Part of a small language model's weights.
Size: 14 layers, width 320, MLP 1920 GELU, vocabulary 18105.
Architecture: LayerNorm before each block, biases, tied embeddings, ALiBi.
Training: a variant of Muon for these matrices, 5062 steps.
MLP neurons of a small language model. Each row is named by its layer, matrix (up: input weights; down: output weights) and neuron, and shows model dimensions 96-223. Each number is 128 + 32 x the weight over its row's rms, rounded and kept within 0 to 255.
Before each neuron's rows, "fires on" lists the tokens most often at its 100 highest values on Wikipedia text that the model never trained on. A number after a token or word is its count.

fires on: " " 31, "–" 25, " Cl" 17, "." 5, " C" 4
L9.up490 [116 144 113 180  99 102 131 169  83 142 192  99 137 120 132  88 166 160 149 124  85 133 179 156 139 146 163 152  88  98  91 122 161  76  98 134 116  64  65 143 144 170 115 110 155 104 124  73 139 149 108 128 141 117 107 125 118 152 123 136 137 142 146 108 168 133 146 159 128  81 128 107 110 101 109 105 155 122 148 117 185 207 139 142 118 141 129 127 103 135 180 139 125 103 153 118 162 126 156  94 100 164  92 177 150 199 152 152 162 113 150 109 165 112 130 100 126 209 148 119 167 153 100 135 148 110 170  88]
L9.down490 [149  97 108  84 139 155  97 137 147 151  99 162  98 123  74  71 193 129 132  93 104 109 144 117  95 116 132 156 117 122 160 155  82 145  69 102  74  89 123 115 130 125 151 110 178 199 117 114 130 177 158 119  85 114  99 170 117 158 127 137 135 104 179  89 111 108 132 131 132 110 172 172 155 150 136 124 108 105 135  76 115  51  87 120 101 101 118 156 126 158 106 153 108 143 168  93 113  43 186 191 109 149 123 108  70 156 121 108 116 171  85 129 166 163 141 149 123 172  90 148  92 150 110 107 179 175 195 113]

fires on: " " 27, " d" 13, "-c" 10, " inc" 6, " rec" 6, " inter" 5
L9.up443 [ 88 111  98 121  97 101 138 130 147 151 134 156 157 160  98 132 148 118 151 145 153 115 115 107  93 126 108 152  91 145 139  89 122 113 193 113 152  63 113 120 125 110 138 132  96 120 116 113 118 150 104 129 112 137 136 130 189 124 136  91 163 145 135 106 100 125  89  91 182  97 113  90 147 175 112 132  97  89 105 141  91 159 112 134 127 147 130  22 116  99 125 148 119 142 108 179 118 151 144 138 138 127  63  87 145 102 159 178 142 159  90 133 173 149 144 141 127 174 115 108  93 130  80  80 163 171  85 126]
L9.down443 [179  84 197 116 122 147 170 109 143 109 114 127  83 185 153 130 153 154 140 110 184 176 141 167 108 124 118 105  65 128  91 100 127  78 105  98 110  72  74 125 115  82 125  95 110 107 118  91 165 121 138  85 180 168  40 164 112 195 142 136  93 145 192 126 154 113 101 143 136 122 132 126 215 105 124 129 102 141 122 161 138 169 123 151 139 191  90 119 131 118  97  90 148 172 117  98 130  87  57 157 125 174 141 141 141 182 107 131  96 112  81 141 104 162 125 112 134 142  97 109 139 169 116 123 142 115 116  98]

fires on: " " 32, " (" 25, "F" 4
L9.up688 [111 105 138  91 175 153 184  92  78 166 130 111 138  88 113  96 135 114 130 121 141  98 104  99 176 128 169 183 133  95 175  58 107 188 102 148 120 177 105  99 164 102 149 110 115  94 146 172 139 141 155 128 151 126  90  98 148 132  91 129 151 127 167 152 150 147 151 118 106 104 113 112 145 112  66  92 135 138  80 141 126 134 180 132 113 119 182 104  65 158  94 162 156 113  98 172  79 128 150 123 154 164  90 152 148 130  61 124 137 169 164 145 106 164  78 202 173 150  99 134  85 146 112 103 178  66 137 139]
L9.down688 [118 133  95 101 146 127 148 126 142 169 131  83 102 147 115 119 132 155 179 137  92  84 120 153 116 117  79  63 150 155 117 168 172  91 154 111 105 107 132 233 121 144  71 167 164  91 211 132  45 131  89 153 123 115 165 167 155 104 103 118 158 168 136 144  38 115 119 107 114 130 119 154  91 103 167 104 121 128 116 155 173 123 166  69 132  95  89 206 179  93 113 119 120 113  85 113 102 167 155 144 170 120 145  91 177 155 138  97 144 143 110 151 142 121 145 113 126 159 126 112 212 155 151 143 154 119 103 164]

fires on: " (" 68, " " 7, ":" 4
L2.up911 [176 133 125 140 134 133  99 144 107 125 148  91 176 173 127 179 110  93 136 148 172 154  69  93 140 119 124 122 126  98  89 112  89  76 151 154 148 167  52 127 102 144  91 146  97 168 117 156 148 153 162  78 166 143 134  86  71 147 124 109 105 125 168 186 167 125 168 146 153 190 103 106 136 129 154 160 148 102  94 127 146 118 149 126  94 130 130 129 114  98 181  99 117 113 134 112 161 150 157 154 168 114 153 109 121  96 131  60 118  97 120 150  62 119  96 126 118 163  64  66 139 120 153 150 120 164 159 101]
L2.down911 [164 126 108  85 130 114 139 150 144 165 186 152 134 108  83 172 112 119 105  91 102  84 147 157 175 146 139  94 109 144 109  87  95 141  79 116  99 102 174 168  75 150 130  98 146  90 113 190  47 121 118 123 144 137 157 176 181 163 130  98 140 148 113 128 164 130  93 130 125 121  55  80 112 148 121 183  57 137 113 134 145  96  94 160 142 142 115 115 109  75 146 157 184 137  86 115 107 120  51 129 139 112 182 172 163 132 105  69 156 112  70 147 128 153 141 107 174 156  68 106 142  86 148  89 134 183 148 134]

fires on: " " 47, " |" 9, " follows" 4, " —" 4
L8.up1085 [105 150 149 144  53 105 176 110 167 190 147  59  89 140  91 121 128 131  89 120 145 103 119 122  72 165  83 127 130 168 105 166 100 102 151 167 100 171 126 116 111 154 147 125 118 102 184 175 116  81 138  71 140 159 157 102 179 104 101 120 117  99 138  97 122 125 134 111 164 133  95  69 197 129 135  89 117 108 169 137 155 155 151  89 142 178  95 125 131 127 116 121 158 125 111  59 117  88 195 109 151 150 164  98  90 175  99  69 112 139 123 107  96 127 122 211 200 119 149 138  83 169 141 137 168 177 139 166]
L8.down1085 [143 114 110 140 115 151 110 127 154 140  84  98 132 145 134 104  89 157 122 159 121 110  62 110 128  65 147 156 109 144  98 122 114 179 114  53 107 135 174  98  99 151 171  86 173 135 102 110 149  77 142  77 126 132 111  99  76 123 147 116  98 171 161 171  99 175  90 174  77 145 149 156 133 102 180  83 100 130 114  99 100 112  98 187 117  93 100 110 110 115 117 113 110 102  92 148 156  88 132 208 166 137 103 120 182 182 143 135 142 161  85 123 125 109  59  68 119 127 134  88 160 114 144 110 105 146 112 126]

fires on: " " 26, ":" 7, " but" 7, " p" 6, "." 6, "193" 5
L8.up1791 [129 146 153 140 154 101 193 120 115  88 114 109 148 102 128 174 166 131 170  79 153  32 124  82 110 141 144 133 111 149 123 143 105 185 101 152 142 157  84 156 210 167 171 161 135 115 115  91 104  94 129  77 127 155 130 127  50 101 150 109 152 143 148 119  90  69 147  60 160 154 116 108 143 137 116  70 133 106 131 164 188 144 156 145 224 124  96 139 144  87  59 131 122 130 139 169 150 166 146  87  90 125 170 139  95 168 147 126 153  76 121 110 157 145 122 157 159 114 148 108 122  98  97 100  94 109 122 143]
L8.down1791 [199 163  96 201 121  88 132 150 115 179  99 140  90 121 154 170 205 119 142 147  97 141 114 152 106 101 168 141 140  94 145  80  97  74  87 138  92 175 121  99 105 125 156 182 144 146 107 111 115 124 138 149 105 121 105 162 176 118 138  75 129 113 193  93 123 137  94 157 120 162  81  85 135 136 158 143 119 139 135  69 149 111 155 149 150 128  48 153 189 138 120 164  89  94  85 162  91 166 143 172 119 125  92  54 105 129 173 134 160 176 190 126 139  77  93 163 161 138 122 147 116 112 151  98 132 114 140 148]

fires on: " " 52, " to" 12, " since" 4, " –" 4
L8.up1695 [101  72 165 147  93 134 120 129 101  95 143 120 159 177 171 144 146 100 132 143 128  59 151 170 110 127 114 137 115  98 136 155 129 127 173 123 150 175 107 113  87 113 121 129 107  72 177 177 123  55 138 125 108  75 119  73  91  98 153 200 133 106  57  86 159 156 121 131 134  44 119 129 138 109  83 149 123 113 174 128 111 170 155  89 162  97 142  96 130 135 174  92 152 101 172 128  54 139 159  74 104 132 107 188 163 146 106 101 118 181 162 109 161  90 111 132  85 178 124 162 148 149 148 133 153  99  75  75]
L8.down1695 [ 89  76 103 178 128 138  80  98 150 176 159 190 104 117 139 134 169 105 146 143 156 137 154  48 165 118 129 117 149 108 129 125 108 118 136  93 153 159 165 111 129 131 107 177 151 109 177 122 142 126 104  93 139  81  77 146 125  90  93 152 150 146 104  70 130 132 138 146 114 130 148 140  93 121 146 143  89 165 149 135 154 152 136 141 135  57 194 100 151  77 126 138 168 176 162 141 123 167 123  57  56 113 121 211 181 134 127 112 152 167 128  78 119  98 115 132  70 135  99 128 145  63 184 101 161 129 170 108]

fires on: " " 96
L9.up343 [145  76 171 141 113 186 141 112 145 101 116 144 130 107 130 116 164 122 121 121 113  96 137 114 106 140 122 112 146 166 112 158 126 111 188 199 180  97  81 130 208 127  92 118 136 125 133 154 186 123 147 109  99 196 139 112  72 155 149 124 128 148  70 148 166 106 111 124 138 102 139 126 128  82 140  91 117 120 111 103 113 174 171 137 197 111 108 102 111 135  91 162 140 115 174 141  86 124 103 155 131  95  65 147  98 115 127 147 166 183 155 138 165 134 157 175 130 149 113 121 111  68 143  54 129 149 176 112]
L9.down343 [ 96  76 164 175 110 147 138 125 120 159 128 118 114 171 149 113 130 158 144 191 139 163 144  98 171 155 112  47 132 131 107 132 177 127 133 153 162 123 169  82 144 191 110 127 160  89 151 101  80 153 119 111 154  58 151 152 130 142  99 109  61 152 137 111 125  95 135 127  60  97 125 134  70  87 174  94 200  77 169 109 200 157 157  83 140 121 155  87 151 151 141 129  92  35 109 163 133 125 149  56 109 121  81 123 106 150 159 115 156 100 101  75 143 123 148 158 127 104 134 148 129 109 158  99 179  55 159 171]

fires on: "," 58, " " 9, "n" 4, "ir" 4
L8.up862 [163  96 150 122 141 109 125 168 148  75 109 176  96  91 102 178 139 136 178 117 140  75 138 146 201  92  79 146 115  95 132 132 157 113 176 153 215 108  91  64 152 151 140 126  94  52 155 150 131 156  95  86  95 190 174 124  44 122  78  83 109 168  93 155 205 126 112 106 117 166 139 101 169  97 184  91 128 115  84  78 124 185 133  88 134 123 161 146  67 148 120 131 112 103  96 120  93 154 114 148 166 129 164 118 155 144  79 139 100 113 132 154 118 128 160 127 136 174  92  51 108  93 203 143  72 108 116 139]
L8.down862 [141 150 156 133  99 137 120  81  78 191 134 145  89 148 109 137 131 139 136 114 152 154 153 122 134 100 104 152 116 166 107 166 102 124 137 137 172 100 139 109  90  40  94 152 144 113 150 161  91 141 155 103  82 124 154 111 109 102 128 147  58  79 102 138  84 178  85  82 163 172  59 113 112 155 111 140 137 157 112 155 125  61 167 113 113 122  99 148 164 116 106 110 157 108 110 108  93  72 163 136 173 130 123 167 128  88 125  76 151 155 177 137 138 130 131 185 140 168 100 142 144 129 131 151 131 101 143 142]

fires on: " " 48, " date" 5
L9.up334 [128  97 111 128 113 144 176 172 139 117 169  88 150 103 125  95 172 135 129 147  79 152 137 122 153  68 143 123  80 166 136 105 114 118 152 137 149 169 113 103 145 139 162 108 165  81 136 102 115 108 165 157 140 200 137  76  80  90 117  59 135  91 173 155 137 165 179 139 136 139  92 116 196 134 147 142  95 136 146 186 131 111 164 123 147 153 117 120  94 200 106  92 136 178 121 165  54 123 119 161 168 163  97 117 127 177 100 117 110  67 159 167  72 137  69 133 121 105 116 122 134  76 176 151 140 168 155 128]
L9.down334 [ 92 102 114 182 125  97 138  67 115 123  90 146 132 128 133 100  57 157 166 142 119  99  90 123 110 143 132 134 145 120 104 148 129  99 141 137 174 160 118 160 156 161 164 158  97 116 153 102 100 144 135 146 132 140 157 153 181 175 144 149 136 143 156 106 107  82 112 106 110 142 210 100  93 140  97 153 153  99 158 171 112 161  94 158 162  90 154  89 144 155  92 104  89 172 161 140 129 224 127  95 122 145 151 171 177  96 137 127 119 191 136 146 172 185 103 122 170  66 145 157  74 136 144 138 122 113  76 170]

fires on: "." 32, "," 17, " which" 13, " what" 5
L8.up409 [131 150 163 108 137 162 138 139 124 123 133 139 136 109  73 145 109  68 127  72  67  83 110 151 136 124 176 169 103 133 154 138 131 184 186 115 137 117 137 225 148 176 191  98 144 156  59 173 168 110 102 167 136 156  46 127 133  85 132 112 160 108 104 118 149 112 110 141  91 140 154 119 143 114 123 122 136 155 164 102 205 178 133 112 201 131 197 255 117 108 109 133  85 104 133 140 127 181 167  86 164 142  88  71 172 135 111 130  73  96  91 131 149  85 115 139 133 141  98 146 105 118  76 146 109 145 132  92]
L8.down409 [145 177 196 171 130 120 131 108 143  94 128 102 145 130 148 100 111  85  94  80 100 112 122 148 116 122  94 164 153 149 104  91 112 140 124 164 146 138 138 104 133  84 117 121  51 174 155 153  60 113 151 166  51 106 155 126 147 155 112 111 157 109 141 168 147 164 153 107 128 121 115 141 102 101 169  81 143 138  83 122 151 141  83 180 105 121 218 155 207 108 134 138 108 152 161 154 139  62 116 129 110 131 121 160 143 170 158 179 138 138 170 201 139 191 146 143 127  90 143 100 135  90 125 111 160  70 140  74]

fires on: " " 60, ":" 18, "–" 8, "′" 8
L8.up240 [ 91 138 100 126 145 228 189 136 139  95 104  94 150  86 166  89 168 193 157 156 117 134 168 179  90 121 107 189  99 167  68 149 166 110 173 147 144 135 153 137 105  88  90 143 119 139 100 170 187 141 150 123 114 103 126 157 114 213 136  96 104 141  88 121 106  92  48 105  77 165 168 213  99 140 171  72 128 113 136 140 148 162 148 143 120 151  98 126 111 131 110 158  94 150 139 168 152 181 138 116  94 133 138 152 145 141 102 135  99  99 143 175 172 119 148 110 159  90 131 150 170 116  88 111 123 107 119 174]
L8.down240 [156  47 125 115 106 149 165 101 115 183  98 109 169  86 106 131 133 147 147 107 166 129 103 127 169 141 139 186 139 125 104  78 178 144 144 180  92 142 133 123 121 154  94 150 170 136 108 103 121 102 136 118 187 124 110 107 165 145 116  99 185  97  91  99  71 124 181 100 112 106 158  92  69 146 132 180 134  89 152 145  80 135 204 147 116  96  68 179 135 146 121 129 169 149 132 137  84 148 145 105 167 152 122 195 147 151 145 174 129 130 129  79 144 117 135  96  71  97 158 160  94 129 146  51 143 137 128 159]

fires on: "." 50, ")." 5, " –" 5
L2.up1771 [154  96  94 135 158 140 118 120 195  80 107 125  79 101 125 151 155 130 184 157 151 120 106 103 128  98 103 101 112 115 136  76 121 136 160 171  88 122 164 181 108  60 149 175 194 135 133  88 114 165  95  83 113  86  96  99 109 149 160 109 160 157  57 146 131 182 144 112 146  84  59 113  90  71 107 167 131 114 110  97  56  99 107  79 197 121 150 140 110 131 101 155 187 155 126 147 123 101 112  72  97 131 111 179 142 115 171  84  78 114 167 135  91 137 129 207  95 159 107 138  82  89 127  90 126 100 165 121]
L2.down1771 [ 64  92 113  69 139 114 116 101 116 161 170 121 167 181 122  89 118 124  55  80  77 158 159 121 107 198 155 132 136 111 121 194 116 187 104 116 166 155 139 158 202 127 114 114 137 149 132 140 171 131  94 141 130 143  72 114 137 155 128 126 170 136 121 173 123 116  48 114 137 201 193 113 133 195 130 135 100 111 175 137 144 141  99 120 157 139 108 164 116 132 171 116  89  62 136 158  99  87 177 136 165 146 176 143 168 194  92 117  93 147  91 145 175 117 198 105 136 141 102 104 130 138 158 160  97 156 126 135]

fires on: "." 39, " " 20, "–" 15
L9.up446 [136 111  85  91 122 167 104  88  54  63 151  56 139 150 120  75 161 134  95 108 121 100  72 158 118 158 134 115  62  94 152 167 132 180 117  78 116 118 101 112 178 161 112 130 102 160 102  82 142 129 167 171  88 189  99 141  90 104 167  94 122 122  99 120 105 115 114 155 115 154 164 203 145 186 123 105  82 134 194 123 135 158 105 152 135  54 132 147 140 184 121 149 124  73 127 162 162 165  73 108 105 130 161 159 138 150 149 102 168  84 192 192 153  91 138 175 111 155 181 121 138 157 124 152 110 127 179 111]
L9.down446 [140 112 138 178  98 151 104 157 159  97 107 192 129 106 126 143 169 124 100 161  91 121 198 117 151 114 153 161  89 112 146 174  77 192 189  72 126 174 130 157 150 182 143 131 174 150 164 124  81 107  93 106 118 121 224 142 102 109 131 138 122 116 159 152 115 169 179 112  27 128 168  78 160 103  65 127 126 136  79 153 130 151 139  89  94 147 151 173 145 123 149 151  87 171  97  99 142 137 152 178 172 147 178 142  79 117 108 136  92  98 129 100  96 178  78  99 157  93 114  75  97 105 121 189  88  98 237 139]

fires on: " " 43, "c" 5, "t" 4
L2.up1416 [106 147 150 155  84 131 126 126 155 120 126  93 136 124 106 178 168  88 158 159 147 148 135  65 138  96 135 178 129 135 110 133 163 102 140 130 119 154 117  86 154 217 140  84 164 122 166  88 136  30 120 151  47 185 149 135 107 114  97 131  59  72 131 203 116 165 108  77 198 111  97  85 139  84 141 142 109 154 178 147  70 114 135  99 172 160 137 136 103 124 146 135 136 131 145  64 146  72 173  68 115 128 166 116 140 104  85 130 102 119 191 184  95 113  93 220 147 125 136 127 122 112 109 125 157 167 149 114]
L2.down1416 [124 150 144 138 190 115 185 160 120 161 101 170  94 124 201 113 179 125 136 122 133 115 142 144  91 161 127 156 116 183 139 124  82 158 120  75 161  61 181 140 116 114 127 144 115  94 154 153 137 145 101 101 144  61 105 107 191 130 112 113 154 113 156  98  73 139 122 146  83 122 136 138 165  92 129 117 135 127  78 110 187 140  69 128 136  59 179  92 180 108  83 122 115 111 131 231 116 153 133 133 108 137 122 147 161 125 150 159 162 162  20  97 163 193 139  76 147 191  85 115 148 154 118  85  46 164 123 130]

fires on: " " 34, "–" 23, " B" 14, "/" 4, " Ch" 4
L9.up1036 [124 149 137 128 116 136  85  74 156 150 126 110 143 164  94  84 108 209 169  91 111 156 195 148 106  95 139 159 110  97 109 118 139 114  79 104 143 137 137 112 168 163 127 135 122 132 106 146 105 115 134 200 103 200 101 126  96 103 121  93 177 121 139 169 152  90 137 165 165 139 122  92 128 207 131 105  81  92 120 114  85 167 150 150 150 119 135 100 149 145 127 192 130 146 139 149  95 124 138 111  32  53 163 150  61 139 102 169 116 138 157  64 163 121 135  53 130 110 117  87 130 160 140 125 136  81 140  73]
L9.down1036 [129 115 153 104 116 132 113 103 136 146 132 147 166 134 146 111  78 127 121  77 124 111 229 196 124 149 157 136 179 127  86  99  74  63 152  79 124 123 153  46 208  67 105 176 192 153 129  87 107 124 157  78  61  85  95 105 134 174 134 148 101 116 137 132  85 142 147  93 196  91 143  56 153 130 130 156 146 118 185 126 114 137 118 155 125  78  89 178 131 156 120 204 104 105 148 129 144 139 148  64  76 113  58 117 178  88 129 172 182 145  84  82 167 109 163  81 166 113 144  42 140 170  94 119 169 168 160 116]

fires on: " " 47, ".\n\n" 23, "==\n\n" 4
L2.up823 [138 117 152 196 119 131 145 103 134 170 140  69 134 131 130 152 163  67  57 145 149 149  94 114 142 103 104 112 136 121  85  92 113  61 119  70 150 149 121  33 113 131 179 135  89  99 146 162 104  95 153 111 122 118 102 105 121 138  98 105 144  99 107 161  83  76  70 150 115 122  96 146 107 137 135 120 132 165 127 178 133 174  92 150 137 162 125 115  71 168  88 122 130 121 118  74 156 152 196  69 111 100 138 118 153  86 170 115  93  96 122 112  94 164  80 157 112 110 124 189 141 158 136 172 178 132 182 136]
L2.down823 [ 87 100 105  97 107 138  83 143 139 151 149 164 119 108 118  94 129  92  81 128 131 154 105 129 179 143 147  90 133  65 125 148 123  65  87 103 101  81  89 150 158 140 102 144 145 183 101 182 101 103 105 121 111 212 122 131  79 147  96 191 151 142 101  95 111 146 153 188  89  80  72 138 107 136 178 149 117 145  96 171  81 129  68 123  88 136 103 101 111 125 139 146  64 105 155 163  71 108 156 168 113  95 150 153 144 102  81 150  63 101 157 112  85  95  88 123 154 137 133 181 182 122 141 111 145 172 110 135]

fires on: "-" 29, "H" 11, " time" 5, "Over" 4, "–" 4
L2.up472 [ 85 159 112 103 111  95 140  99  88  89 108 179 162 110 128 138 152 164  99 113 110 117 149 143 146 181 165 134 108 137 104 119  52 137 135 105 183 103 107 122 113 143  96 157 141 145 144 148 162  55 108 130  79 111 146 115 102 110 139 117 127  88 132  79 147 104 135  96 107 171 123 110  96 203 116 166 171 128 129 101  55 101 110  66 175 107 172 148 172  84  67 143  84 153 144 152 116  67 119 141 142 121 153 138 168 145 132 107 101 114 106 107 168 110 176 105 208 121 162 105 153 112 131 140 156 113 106 136]
L2.down472 [147 103  92 148  81 159 103 136 130 154  96  84  73 173  86 120 119 168  79  99  64  75 161 151 146 143 173 141 132 107 116 108 150 129 111 124 146 145 143  62 121 106 151 105 112 104 219 165 103 131  71 108  66 171 126 133 158 154 162 168 114 116 112 132 160 105 146 138  77 153 141 167 146 151 192 119 107 127 136 110 152 155 218 123 161 110 130  95  91 143 124  95 122 146 134 122  81 150 146 142 117  98  93 130 136 139 121 151 165  98  95 112 160 167  99  69 150 150 158 161 150  98 152 130 190  86 118 124]

fires on: "," 64, " " 12, "." 4
L9.up230 [117 166 144  85 146 109 173 171 129 124  41 107 132 119 109 157 123 165 154 154 115 176 177 122  69  79 136 118 163 162 169 124 176 105 103 135 134 161 201  91 124 141 121 116 175 104 131  97 150 102 141  60 156  88 152 117 126 104 131 143 100  37 144 155 140  82 147 132 146 202 112  67 166  80 126 116 116 146 111  83 121 178 112 114 128 119 160 131 193 100 170 107 112 124 132 132 118  95 147 135 139 144 136 122 104 123 176 163 118 105 157 122 168  92  70 159 169 124 125 170  81 102 112 132 107 124 136  90]
L9.down230 [139 130 169 139  80 109 164 121 137 137 176 157  98 121 108 109 107 163 181 172 139 115 134 118 123 100 116 161 186  89 150  99 135 132 136  79 145  86  89 114 101 107  91  94 147 159  70 145 141 123 112  90  91 161 141 134 128 131 157 115 108 102 121 181 116 137 100 122  83 126 120 151 104 100 119 196 145 194  86 155 172 165 120 135 113 125 100 122 143 121 157 137 152 113 114 116 101 237  94 215 149 147 104 179  99 117 131 143 144  80 105 126 143 100 128  80 154 169 104 153 133 104 117 116 140 101 135 190]

fires on: "," 31, "'," 16, " and" 15, " " 8, " to" 6
L2.up992 [130 139 174 123  82 137 165 177 153 152 127 176 160 120 116 183 103 163 104 119 179 145  91 121  69  81 180 127 120  99 106 152  73  95 154  99 183 137 151 104 144  81 158 141 118 155  92 148 167 143 122 144 131 128 122 157 166 137 142 129 143 157 121 136 103  96 102 146  86  80 132 219 116 109 154 140 128 120 125  79  85 151  92 160 191 115  60  54  83 139 112 147 150 157 112 118  53 176 131  85 121  52 126 106 172 126 114 139 115 149 104  96 167 153  93 121 138 157 161 169  82 100 151 108 158  94 136 172]
L2.down992 [103 134 141 122 158  76  54 132 118 168 157 112 100  41  60 136 118 148 147 103 130 133 153  78 140 108 155  66 150 109 136 139 190 149 143 186  97 125 185  87 111 166  99 127 129 111  99 121 142 140 125 154 111 123 163 156 109 105 135 183  76 146 122  81 108 112  91 152 101 125 130 113 100 106 103 102 119 135 100  92 110  80 147 142 103 125 143 103 181 123  84 176 184 103 136  62 110 113 158 167 175 141 193 132 156  40 103 124 156 180 169 127 165  96 142 161  73 159 124 163 170 176 169 167 139  86 185  92]

fires on: " " 48, "," 6, "–" 4, " north" 4, " (" 4
L8.up632 [150  70 113 115  57 148 169  76 118 159  60  88 108  75 130 125 154 101 113 135 128  84 158  60 124 128 165 141 120  97 147 129 108 130 126 109 125 146 125 122 111  52 165 165 146 113  86 137 117 165 173 142 144 184  94 135 110 115 134 145 149 171 173 136 162 153  89  80 109  90 140 124 189 113 176 106  68 114 142  91 105  94 158 106  70 135 140 151 115  81  95 130 146  87  98 169 134 128 187 155 158 178 119 109  84 185 155  60  80  98 125  98 171  96 118 140 179 127 139 160  96 115 147 163 126 171 163 133]
L8.down632 [ 52 120 110 112 121 126 158 116 127 131 118 132 100 109 152 111 122 114  74 128 114 122 130 119  83 119  76  87 162 152 143 150 139 139 156 116 131 190 102 178 176 114 108 149 117 110 142 161 111  99 108 134 112 127 147 139 122 146 183  77  94 105 122 135 120 106 175 115 148 135 122  91 131 153 117  82  91 169 160 117 118 143 166 136 167 143 158 177 128 178 147 143 158 114 131 171 105 140 101  96  97  83 180  53 147  84 111 193 163 162 139 108  84 127 133 118 139 202  64 116 185 143 111 146 157  88 160 156]

fires on: "." 49, " " 20, "′" 14, ":" 7, "9" 4
L8.up1737 [141 147 122  60 118 104 155  79 204 126 135 177 114  95 119 153 140 120 162  82 121 140 151 123 133  94 109 182 171 182 137 140 101 127 179 211 141 104 156  91 132 131 122 156 183 115 116 123 167 143 111 174 134 136 134 173 124 119 129 144 213 135 147  83 124  58 194 165 152 119 127 147 115 103 117 135 132 152 115 166 112 182 175 111 171 142 187 134 103 117 132 125 164 128 129 167 115 144 107 127 104  82  89 117 120 193 165 154 113 106 145 110 107 115 117  58 136 100 152  98 127 140  81 135 116 113  70 145]
L8.down1737 [168 122  90  61 143 131 106 136 117 166 133  87 121 143 182  79 164 156 129 126 110 118 141  81 143 122 118  93 132 135 149  95 129  91 102  95 117 148 155 142 146 107 116 121  90 131 123 155 103 141 162 111 132 106 118 106  98 169 127 130  84 131 148 186 138  93 181  79 131 136 176 145 139 188 136 158  83 170 116  95 100 107  90 189 103 107 115 118 149 173 156  91  86 120 185  87 114 225 156 150 178 134  94 121  72 135 110 105 101 188 135 121 155 145  82 134 115 146  66 144 167 169 145 107  77  54 128 185]

fires on: "-" 49, " " 29
L2.up1614 [ 94 117 131  50 101 105 125 175 102 120 145 183 135 111  96 111 132  94 162 147 167 119 173  83 141 131 152 127 142 119 123 119  72 148 164  96 172 104 143  81 102 157  96 123  86 103 144 160 152  73 130 125 117 171 123 149 122 127  29 134  93 127 101  91 153 126 155  91 125 142 108 147  93 130 146 142  59 168 128 156  99 126 148 152 149 118 130 109 139 142 102 104  92 117 155 184 139 154 107 143 164  83  83 139 138 120 185 127  78 155 154 139 147 118 136  87 138 140 136 107 124 111 119 105  93 178  89 130]
L2.down1614 [130 120 111 138 122  92 141 132 116 128  96  67 128 150  99 164 108 122 143 176 169 105 137 177 170 123  94  98 141 105  97  96 126 118 147 162 103  89 108 115 134  71 147 125  88 115 142 132 113 148 145 174 112 158 129 136  70 176 171 135 153  72 165 181 182  57 148 113 174 143 141  64 163 140 172 191 148 111 123  98 133 127  94 106  87 103 142  67 205 131 146 144 146 121 125  99  88  68 105 107 166 134  49  96 129 177 108  84  87 113  67 115 181 102 114 109 140 118  86 115 172  88 143 205 130 118  97 129]

fires on: " of" 52, "av" 7, " " 6, "0" 5, "ik" 4, " the" 4
L2.up599 [124 108  67  97 122 111 121 158 138 139  88 112 158  78 110 135 113 103 140 176 182 127 127 107 145 150 135 111 172 128 156 155 121 169 176 127 114 137 145 187  65 122 121  93  97 168  93 110 193  87 157 137 173 157 129 129 111 178 182 107 172  94 150 118 114 176 127 126 136 130 128 108 168 136 161 109  82 143 151 132  95 152 141  81  98  88  89  97 167 169 130  94 162 108 182 145 110 177 156 143 168  90 112  98 174 121 110 120 104 189 125 113 162 169 139 141 164  93 145  59 118 133 111 173 133 143 192 137]
L2.down599 [116 135 107 124  90 159 199 134 171 113 171 133 114 187  88 111 120 117 143 172 147 134 109  68 124 128 123 138 151 160 111 184 159  88 125 113 178 164 127 141 115 138 151 123 144 126 149 138 187 122 111 157 123  66 166 130 108 148  93 114  88 116 175  73 126 108 178  60 124 125  67 173 102 138 153 129  90  53 172 129  88 188 134 120 112 135 164 136 134 174 139  95 167  78 157 129 104 215  86 134  81 121 109 176 183 111 120 101 108  75  83 135 106 116 113  93  80 119 114  84  97 109 120 120 111 195 188 149]

fires on: "," 20, " that" 16, " who" 16, " which" 15, " and" 8, " so" 5
L9.up9 [124 130 170 125 116 165 121 137 101 105 117 151 124 154  39 173 140 117  98 122 127 183 124 107  66 140 134  99 122 163  93  95 122 130 125  78 138 139 116 129 146 115 107 104 132 135  94 148 149 102  88 133  99 166  48  90  92  48 115 120 157 125 143 124 130 108 139 124  99 131 172 101 127 130 116 151 121 147 135 148 157 118 147 167 126 155 184 150  76 118 168 198 168 144 166 113 187 121 105 146 158 144 153 148 104 144 108  80 128  92  98  59 128  70 173 108 162 144 129 120  79 137  53 125 128 139 140 196]
L9.down9 [141 153 141  99  91 106 157  66 166 144 132 100 135 117 163  99 172 163 132 102 159  74 103 155 136 107 115 160 110 117 137  95  91 125 156 182 110 112 136 132 183 142 152 167 100 199 161 131 111 169 167 101  97  99 167 157 124 148 121  88 143 113 230 131 113 195 117  96 111 153 164 138 140 111  97  63 118 145 115 101 130  99 109 127 110 103 109 117 136 128 116 124  91  95 145 138 122 131 133 149  95 122 120 144 156 133 173 161 107 142 136 161 169 182 117 128  90 156 143  69 145 147 169 116 101 111 204 123]